From a checkpoint of a small transformer trained on Wikipedia: 4 heads of 64 (2 for keys and values), vocabulary 2048.
MLP neurons of a small language model. Each row is named by its layer, matrix (down: output weights) and neuron, and shows model dimensions 128-255. Each number is 128 + 24 x the weight over its row's rms, rounded and kept within 0 to 255. A neuron's up and down rows have the sign that makes its largest values positive.
A block is one neuron, or neurons of one layer that tend to fire together. After each block is what it responds to, as a language model described it from the Wikipedia text at the highest values.

L6.down126 [135 135 154 149 153  92 112 139 134 137 149 131 143 138 138 122 128 135  86 143 115 130 153 130 154  98 101 102 101  86 155 128 134 144 142 141 144 154 117 110 124 171 122 142 104 135 152 152  91 100 109 126 131 128 113 141  67 123 169 120 105 116 107 154 137 141 112 111 133 119 158 143 114 117 118 140 174 126 132 148 162 113 109 110 103 146 135 121 111  78 156 131  90 157 161 105 115 123 164  69 132 111 177 140 109 143 131 113 141 141 124 172 127 163  85 166 150  89 130 121 111 135 146 146 155 136 145 145]
L6.down154 [128  93  95 115 146 113 121 125 136 116 190 120 123 154 110 117 126 155 111 104 106 169 131  95  72  97 154  91 119 109  98 115 147 131 138 152 117 147 147 131 122 108 180 161 140 141 178 107 125 155 134 123 125  97 136 130 102 174 123 156  94 120 153 158 108 116 169 129 144 135  91 132 124 169 136 132 121 114 158 117 168 105 116  95 143 120 134 132 123 133 119 122 124 129 140 143 148 131 119 138 116 121 171 105 114 149 103 160 152 111  62 137  99 137 158 155 131 128 126  83 115 128 158 133  89 105 138 156]
L6.down203 [117 138 144 181 151 147  70 147 111 106 146 126 142 156 145 117 129 101 155 142 133 131 130 136  76 178  80 163 109 147 134 106 133  95 137  99 132 123 163 147 152 150 150 134 135 111 129 114  96 111 137 129 103 154 131 158 125  64 139 107 127 128 100 201 145 148  83 120 107 176  83 119 138 112 139  92  87 127 149 133 162 125 130 126 130 137 119  88 138 101 106 178 107 124 139 105 157  99 119 139 136 107  87 162 150 133 134 127 151 153 137 101 117 133 156 141  98  94 116 114 131 149 110  91 144 117 131 154]
L6.down229 [147 116 133 169 137 126 138 126 127 117 123 144 122  97 140 162 123 120 147 106 125 135 121 138 135 128 165 119 140 135 122 148 128 136 119  87 109 134 178 144 135 108 101  90 118 146 110 112 125 116 145 120 116  94 110 139 124 132 143  80 136  85  90 170 127 122  98 140 124 145 164 124 111 138 101  92 172 112 151 142  75 120 139 128 130  96 145 126 125 130 102 122 127 103 145 106 114 108 139 131 142 119  61 123 161 101 141 175 134 150 168 138 142  88  91 134 117 128  69 112  97  94 164 117 151 146 117  59]
L6.down338 [132 143 112 115 136 135 140 119 117  93 159 158 138 108 135 141  97 158 110 135 123 103 170 133 173 131 152 157 135 100 135 122 105 142 113 140 129 128 143 126 159 108 144 109 149  65 145 121 105 133 121 153 119  97 139 104 138 150 113 113 142 123 130 132 105 169 126 132 119 119 121  90 127 141 162 149 121 120 145 167 149 106  89 128 108 130 128 135 130 135 106 140  99 120 152 120  84 142 140 126 135 151 151  90 127  63  88 110 144 120 163 106 105 119 112 117 133 141 130 165 150 159 153 149 100 152 120 111]
L6.down406 [149 154 139 142 170 119 112 131 135 151  89  94  95 121 128 138 136 148 116 102 113 136  91 127 119 113 160 142 165 121 116  91 148 122 150 123 140 163 165  91 193 146  81 173 111 128 124 137 145 134 113 148 116 131 145 140 118 109 108 163 110 123 150 132 151 162 117 139 175 167  98 120  83 126 162 160 144 136 149 105 123 121 102 144 134 139 169 136 120 114 123 113 125 163 164 142 165 208 119 147 114 130 143 139 148  84 148 142 124  95 111 135 165 137  98 130 120 160 126 145 106 118 116 124 136 133 118 115]
L6.down421 [148 157 152 118  96 165 107 114 154 142 135 117 142 112 142 129 154 141 147 103 114 155  90 125 152 144 157 134 115 114  67 115 153 119 115  82 115 144 144 114 111 110 121 146 125 105 115  70  91 103 124 165 149 130 151 149  64  99 124 165 164  79 109 142 140 118 146 126 124 127 162 147 148 131 133  66  96 134 143 141  80 130 100 137  97 116 110 112 124 131 109 164 142 103 109 118 142 164 103 103 129 141 101  98 146 113  96 121 122 130 148 108 175 123 137 135 163 126 111  94  86 134  77 163  89 123 146 148]
L6.down480 [139 172 139 160 147 141 118 112 107  94 134 143 135 172 124 158 123 170 167 107 134 104 123 133 148 142 133 159 149 131 115 157  86 133 111 110 103 158 122 150 115 138  85 130 150 170 114 107 117 125 121 140 119 128 106 142 155 133 160 102 143 105 136 158 136  90 114 145 117 169 150 156  82 132 145 147 167 125 183 159  90 129 107 155  92 131 135 104 136 119  89 132 146  98 151 134 136  72  98 151 134 130 200 166 115 128 116 118 126 122 125 147 154 132  72 122 104 137  82 153  97  77 134 148  99 105 108 111]
L6.down521 [154 134 159 155 148 129 110 105 168  98  68 109 113 169 128 146 133 122 148 109 121 126 128  76 106 116 127 120 132 131 124 132 124 130 149 122 117 138  86 120 141 131 111 114  94 161 111 110  60 128  96 161 111 122 145  96 149 123 113  95 128 156 101 140 144 123 103 129 122 155 131 136 113 127 124 151 176 110 130 120 133 157  98 126 143 132 133  56 123 152 129 126 132 141 104 124 120 129 148 163 113 121 132 176  92 168  79 123 120 127 124 138 117 169 136 111 139 176  98 110 137 121 127  90  96 115 100 148]
L6.down549 [147 104  93 157 104 155 138  97 130 133 130 109 136 136 131 113 159 123 126 129 120 178 126 118 115 132  69 135 138 104 102 120 151 149 138 106 127 118 115 161 116 138 149 123 136 154  93  86 158 131 151 120  97 125 144  91 133 139 113 143 173 144 111 110 120 129 119 125 135 129 139 118 133 137 102  90 116 101 117 120 105 139 111 160 145 145 101 106 119 156 168 103 114 125 112 126 154 131 122 118 144 129 103 169  78 152 108 130 119 143 118 129 154 108 110 158 123 146 103 105 105 101 127 103 147 131  76 108]
L6.down574 [141 111 123 125 192 132 117  78 104 128  83 117 121  83 127 145  94 113 152 131 141 126 171 156 143 153  96 107 140  91 154 113 132 168 143 118 135 152  84  80 132 105 143 114 124 118 147 122 154 188 105 142 120 156 132 134 124 145 111 142 135 123 150 110  81  75 125 171 115 138 110 115 126 124 124 135 153  89 107 140 117  91 131 136 132 127 158 130 137 116 127 155 134 124 143 149 126 126 149 115 158 139 146 132 122 135 140 159 143 117 125 129 152 104 105  79 114 114 138  71 103 138 123 178 116 119 141 129]
L6.down643 [112 101 153  88 139 143 137 151 131 158 135 122 141 163 141  59 133 106 129 130 125 164 190  88 105 166 135 107  79 171 154 137 180  93 107 104 134 115 127 105  94 149 166 129 133 142 116 144 137 116 163 146 126 113 126 163 141 145  67 148 125 119 179 123 151 137 144 133 160 147  74 159 132 132 118 153 156 158 129 109 149 114  97 103 146  92 103 101  86 156 140 138 111  91 128  84  95 117 105 150 129 130 130 151 166  84 152 135 101 161 152 124 116  88 158 101  93 115 122 136 113 129 102  97 130 145 138 130]
L6.down650 [145 144 129 140 129  98 101 155 127  95 170 142 127 112 123 110 107  99 153  77 160 152 121  92 150 139 140  95 124  91  92 122 140 125  77 120 122 144  74 138 139 152 113 138 176 143 122  98 135 153 104 140 122 146 131 101 122 138 116 131 188 115  86  97 106  79 121 160 111 124 123 139 110  95 145 152 115 130 149 204 145 153 144 134 160 104 194 158 137 149 147 102 117 107  97 167  87 117 132 107 169 111 108 149  89  74 121 138 149 141 137 132 132 103 143 127  98 131 121 103 106 127 130 153 108 166 131 161]
L6.down752 [ 84 145 165 147 162  95 112 122 125 114  91 111 126 139  91  98 145 131 135 142 140 141 148 120 116  94 125 128  98 128 147 122 128 141  98 144 132 150 123 110  85 129 129 150 147  94 184 148 106 111 163 157 117 142 169 129 127  83 118  98  95 119 128  80 158 170 159 118 129 154 131 105 125 145 145 128 158 124 117  82 137  84 126  82 133 137 140 111 117 145 121 133 124 110 145 108 159 104  64 147 130 142 132 107 146 168 138 133 140 165 101 127 168 165  95 152 103 115 147 135 127 124 120 111 120 147 141 120]
L6.down772 [152 108 123 101 136 136  89 103 164 152 119 125 117 115 131 130 173 144 149 145 120 128 139 112 172 121 134 119 119 159 151  78  95 116 166 128 157 152 113  69 123 161 158  88 117 127 100 158 121 144 128 135  97 147 158 151 100 122 140 106 164 146 158  79 149 150 153 122 116 115 131 156 152 100 101 156  87 115 108 102 142 125 172 146 121 118 148 162 117 125 119 117 133 118 156 127 136  73  97 108 138 168 124 127 120 117 129 128 150 145  93 153  73 104 118 117 132 130  89 131 131 128 164 149  55 135 111  83]
L6.down807 [ 96 125  79 150 141 139 173 121 111 107 104 157  98 167 115  86  97 151 140 162 135 111 141  89 119 171 116 150 116  83 138 195 133 125 136 117 116 104 117 142 146 140 126 106  64  77 155 105 105 131 120 132 122 127  95 114 152 125 123 139 145 128 100 116 134 173 143 180 124 123 134 127  73 126 203  78 118 100  95 142 113 145  97 144 106 114 135 103 159 135 134 105  85 128 129 139 114 116 118  80 147 149  83 129  97 153 121 137 144 100 124 179 102  93 122 126 147 136 172 142  89 150  97 135 130 106 111 120]
Second word piece following a split-off opening l/L/le, especially ow in low/lowest, also level, leaves, Latin, Leicester, Legends.

L8.down848 [149 131 150 125 130  90 145 137 105 133 137 130  85 132 136  89 149  91 103 120 165 111 105 120 104 147 122 132 177 128 132 143 130 136 101 147 147 134 122 103 151 130 132 128 165 140 125 123 152 183 102 123 139 136 157 114  91  98 158 149 108 124 141 153 136 152 110 153  97 152 149 112 155 165 132  83 146 110 117 129 144 147 112  61 122  69 163 100 132  90 144 109 144 130 101 141 138 145 120 104 140 135 151 112 112 127 203 123  65 130 139 109 131 130 124 127 123 139  81 115  64 118 104 173 153 111 114 150]
Short word-internal pieces right after a one- or two-letter start in oddly split words or foreign names, e.g. ch-ance, H-wy, K-h-orasan.

L6.down20 [120 128 129 125  97 146 122 122 101 160  82 112 126 112 170 131 141 121 170 114 111 132 162 125 115 109 136 140 127 141 125  97  97 136 166 126 129 108 100 112  93 146 180 110 119  98 131 127 125  99 185 109 171 145 125 132  90 159  85 156 119 183 132 140 117 118 125 133 125 169 136 130 145 129 117 142 140 117 134 143 156  96 152 120 162  75 132 133 138 126 151 121 116 118 141 120 160  34 134 129 148  96 139 137 137 131 194 151  96 142 111 123 146 141  98 125 114  81 125 148 108 152 140 145 138 102 162 100]
L6.down245 [ 73 146 159 140 172 144 101 114 130 113 102 167 141 109 105 105 145 152  87 114 126 112 105 119 124  97 125 122 121 123 114 110 129 122 136 138 154 105 124 134 119 116 152 156 115 154 136 113 106 151 132 101 149 114  76 132 179 116 121 147 130 146 176 176 100 158 134 117 110 145 117 173 121 148 129 123 146 133 115 143 130 122 151 103 117 147 145 139 148 129 146 121 160 110  85 162 130 122  95 116 102 119 113 165 182 156 106 134  92 159 121  90 149  93 141 112 110 158 114 106 120 123 126 151 151 133 112 133]
L6.down272 [119 106 117 114 122 139 144 157 114 108 132 140 184 135 161 127 142 122 117 146 120 109 128 164  63 150 103  93 104 132 130 147 152 173 108 103 110 129 137 147  98 156 116 125 115 171 179 164 127  88 116  66 142 111 120 149 156 112 149 128 149 113 112 129  89 145 160 116 108 111 128 130 141 141 132 143 114 164 101 128 155 101  92 143 121 132  69  93 141 135 138 117 103 123 116 143 148 105 119 127 117 124 142 133 112 121  50 145 127 158  99  69 150  96 109 153 116 106 129 143 133 164 154 115 167 133 160  95]
L6.down279 [131 180 144 142 148 139  81 120 159 172 131 135 172 146 118 147 121 115 118 149 135 141 127 127 126 149  92 141 178 156 119  85 153 138 120 134 121 112 160 148 132 144 101 157 153 142 115 121 118 112 109 105 130 101  93 152 172 144 151 154 152 111 119 131 133 145 146 155 186 120 180 145 144 133 120 113 119 149 167 137 143 168 125 147 105 113 128 128 146 123 144  76 151  91 155 201 144 124 133  95 153 125  97 128 106 121 133 141 139 149 160 124 118 118 124 153 147 143 127 163 111 143 136 116 152  94 144 186]
L6.down310 [140 146 109 111  83 141 171 135 141  81  95  78 117  96 131 120  80 125 118 175 123 141 149  95  85 146 135 123 145 103  86 119 149 110 137 142 102 172 135 145 152 149 139 130 147 127 123 107 110 128 109 114 131 149 111 123 101 123 172 178 106 120 134 144 143 104 139 115 129 143 126 120 104 102 113 129 105 158 135 157  95 133 112 108 125  86 137 120 162 157 159 158 132 140  98 133 141 123 157 172 141 132 167 119  66 143 106 120 113  91 121 113 123 133 144 161 137 138 147 121  62 167 114 138 129 127 106 138]
L6.down411 [123 102 135  73 161 120 111 166 111 156 164 110 135 132 167 122 133 179 144 127 153 125 141 127 118 143 126 139 124 122 115 148 153  76 108 131 118 107 152 102 143 127 128 131 130 149 169  91 136 109 108 112  76 132 135 147 135 154 137 116 123  77 156 149 115 143 145 109 116 113  97 142 146 117 147 123 120 167 103 102 137 123  90 100 127 129  90 117 148 194 140 127 134 138  95 151 134 158 113 119 129 139 136 124 154 114 115 123  99 137 169 115 124 140 136  96 108 115 146 146 122 166 128 150 135 116 144 123]
L6.down520 [135 148 117 126 126 120 129  76 142 184 144 160 163 163 125 114 152 116 116 108 140 124  95 107 124 153 132 124  73  95 124 130  79 178 166 144 136 171 129 118 131 142 113 106 158  90 103 147 144 113 118 103 115 122 135 141 130 117 136 136 149 120 167 171  92 180 125 134 117 142 128 112 102 126 155 125 139 116  84  90 124 123 159  95 139 125 176 118 144 122 126 136 125 119 117 119 117 139 143 114 147 119  86 127 138 104 150 110 144  77 179 171 161 139 112 114 109 112 106 157 141 113 147 154  92 134 120 132]
L6.down528 [152 176 167 111 124 154 125 122 140 174 133 142 143 129 111 128 134 174 122 121 134 117 137 132 125 134 130  79 112 154 120  92 139 135 135 111 117 121 166 106 108 132  83 137 170 171 145 154 144 149 144 132 169 146 147 145 134 157 131 145 114 129 143 129 105 154 107 118 124 140 171  98 126 129 109 117 181 155 140  91 133 120 127  93 110  84 105 119 186 148 168 129 121  92 163 188 129 142 134 158 127 113 171 141 164 138 130 134  98  87 116 116 117 107 186 107 106  84 123 138  93 101 152 122 162 109 147 131]
L6.down560 [114 162 145 106 140 143 139 133 127 169 136 131  96 155 142 140 122  98 131 103 128 141 128  89 179 135 141 109 104 113 133  93 104 111 152 126 138 126 107 123 123 139 133 120 114 128 150 175 151  98 144 137 125  65 148 138 115 158 128 125 162 130 139 147 117 153 140 136 138 131 144  93  88 159 101 163 132 181 121 107 128 115 156 170 137 115 104 106 173 121 136  78 104 110 126 167 112 133  99 130 135 133 155 137 182 136 142 112 131 139 112 109 146 142 127 122 132 109 116 134 112 110 154 121  89  99 132  98]
L6.down593 [131 126 137 147  94 140 142 157 145 136  99 106 118 148 123 140 101  98 166  85 115 105  76 136 131 155 135 149 125 124 101 174 107 129 104  69 120 139 151 125 115 164 112 143 125 157 126 153 128 124 156 114 137 112 125 132 104 123 146 137 140 154 122 131 156 140 135 143 155  96 128 121 115 117 141 117 131 120 160  97 159 128 106 127 126 135 133 144 121 155 116 112 140 136 109 135 124 167 142 149 161 140 103 116 138 135 107 176 119 119 104 158 159 130 167 158 153  94 110 136 137 180 114 114 153  92 116 134]
L6.down636 [104 156 127 123 149 140 145 110 133 144 130  86 163 111  95 136 113 133 170 147 159 116 111 124 144 163 124 130 145 113 154 156  91 136 137 134 124 146 119 101 132 103  77 101 135 133 141 147 122 150 113 141 133 103 117 144 147 110  90 141 146 113 171 138 119 135 120 182 120 114 124  81 126  99 122  86 173 145 152 112 152 121 123 119  95 138 143 114 161 121 185 141  72 103 142 124 116 114 118 125 159 131 100 105 122 127 123 176 134 122 122 154 140 159  51 105 108 129 146 129 133 130 167 122 171  69  95 159]
L6.down675 [119 142 157 143 156 136 119 134 164 101 127 113 113 110 143 145  89 147 134 152 173 141 138 117  97 158 136 144 125 113 153  89 114 142 126  94 116 130 135  99 115 112 163 112 104 105 124 175 111  95 132 114 114 117 133 112 153 144 116 131  84 185 113 151 131 133 159 122 104 152 144 135 171 125 142 130 116 132 120 153 135 122 138 156 111 124 105 131 141 131  63 106 118  81 127 118 123  97 164 118 130 154 135 128 140 137 106 119 128  96 122 130 131 128 141 145 109 114 111 116 129 140 132 170 168 123 103 134]
L6.down770 [107 153 151 141 146  92 127 112 142 147 132  90 173  86 125 138 180 130 109  97 151 139 165 129 151 110 126 112 127 106 110 184 116 167 119 120 134 142 114 133 170 130 138 151 132 118 148 160  72 147 153 121 151 120 132 129 126 131  77 126 171 116 101 124 140 110 123 155 139  93 157 116 146 146 133 154 171 162 126 136 114 120 129 105 142 107 106 172 111 181 127 143 149 131  91 137 134 121 134 144 121 118 129 139 141 122 149 175 137 135 136 126 149  69 136 131 154 123  90 110 110 126 132 128 126 140 130 131]
L6.down774 [ 84 142  99 157 131 160 111  88 116 136 142 108 167 127  97 124 109 144 119 115 158 120 125 138 161 114 126 121 119 147  76 111 157 108 140 128 120 126  81 158 122 137 119 138  88 140 155 124 141 145 131 115 132 118 135 182  77 129 131 180 126 175 142 148 115  89 113 153 130 150 128 150 158 106 129 137 154 135 141 152 108 120 122 149 120 131 120 150 185 166 128  87  93 143 102 135 143 120 118 149 122 119 140  89 124 131 156 141 129 151 101  91 131 129 140 104 126 132 148 138 117 124 136 186  81 185 120  95]
L6.down802 [124 162  97 142 160 111  95 125 104 138 118 138 117 117 125 139  98  96 161  94 124 117 156 102 140 120 121  99 115 105 141 130 173 128 115 141 127 150 130 113 151 143 136 172  97 148 122 144 162 142 121 108 114 141 147 120 143 143 146  92 144  88 149 161 134 136  80 110 110  87 149 110  81 139 146 113 107 121 153  92 100 129 150 109 130 137 123 112 181  97  96 129 110 138  78 134 113 143 123  68 146 111 128 127 140 109 137 121 144 146 157  85 158  42 134  77 132 105 123 156 167 110 109  91 126 158  73 148]
L6.down818 [152 137 130 122 106 117 118 123 178 122 120 134 138 170 157 124  98 138 104  96 147 151 120 153  71 142  99 110 125 138 139 157 109 146  97 115 123 139 159 101 154 122 113 160 151 132 143 184 151 107 129 138 122 139 117 145 120 127 113 135 116 163 172 107 172 115 119 101 193 152 146 107  93 166 130 167 108 131  96  99 177  98 136  90 123 141 140  62 138 141 144 157 119 115 100 108 134 129 155 151 146 145 146 140 108 128 121 108 120 162 116 147 116 129 146 126 172  68 114 148  92 138  88  97 185 128 132 138]
Fires on a word-internal piece, usually "y", right after a capitalized first letter or short opening fragment, as in H-y-undai, C-y-prus, St-y-ria; weaker on other mid-word pieces such as h-ous-es, c-iv-il.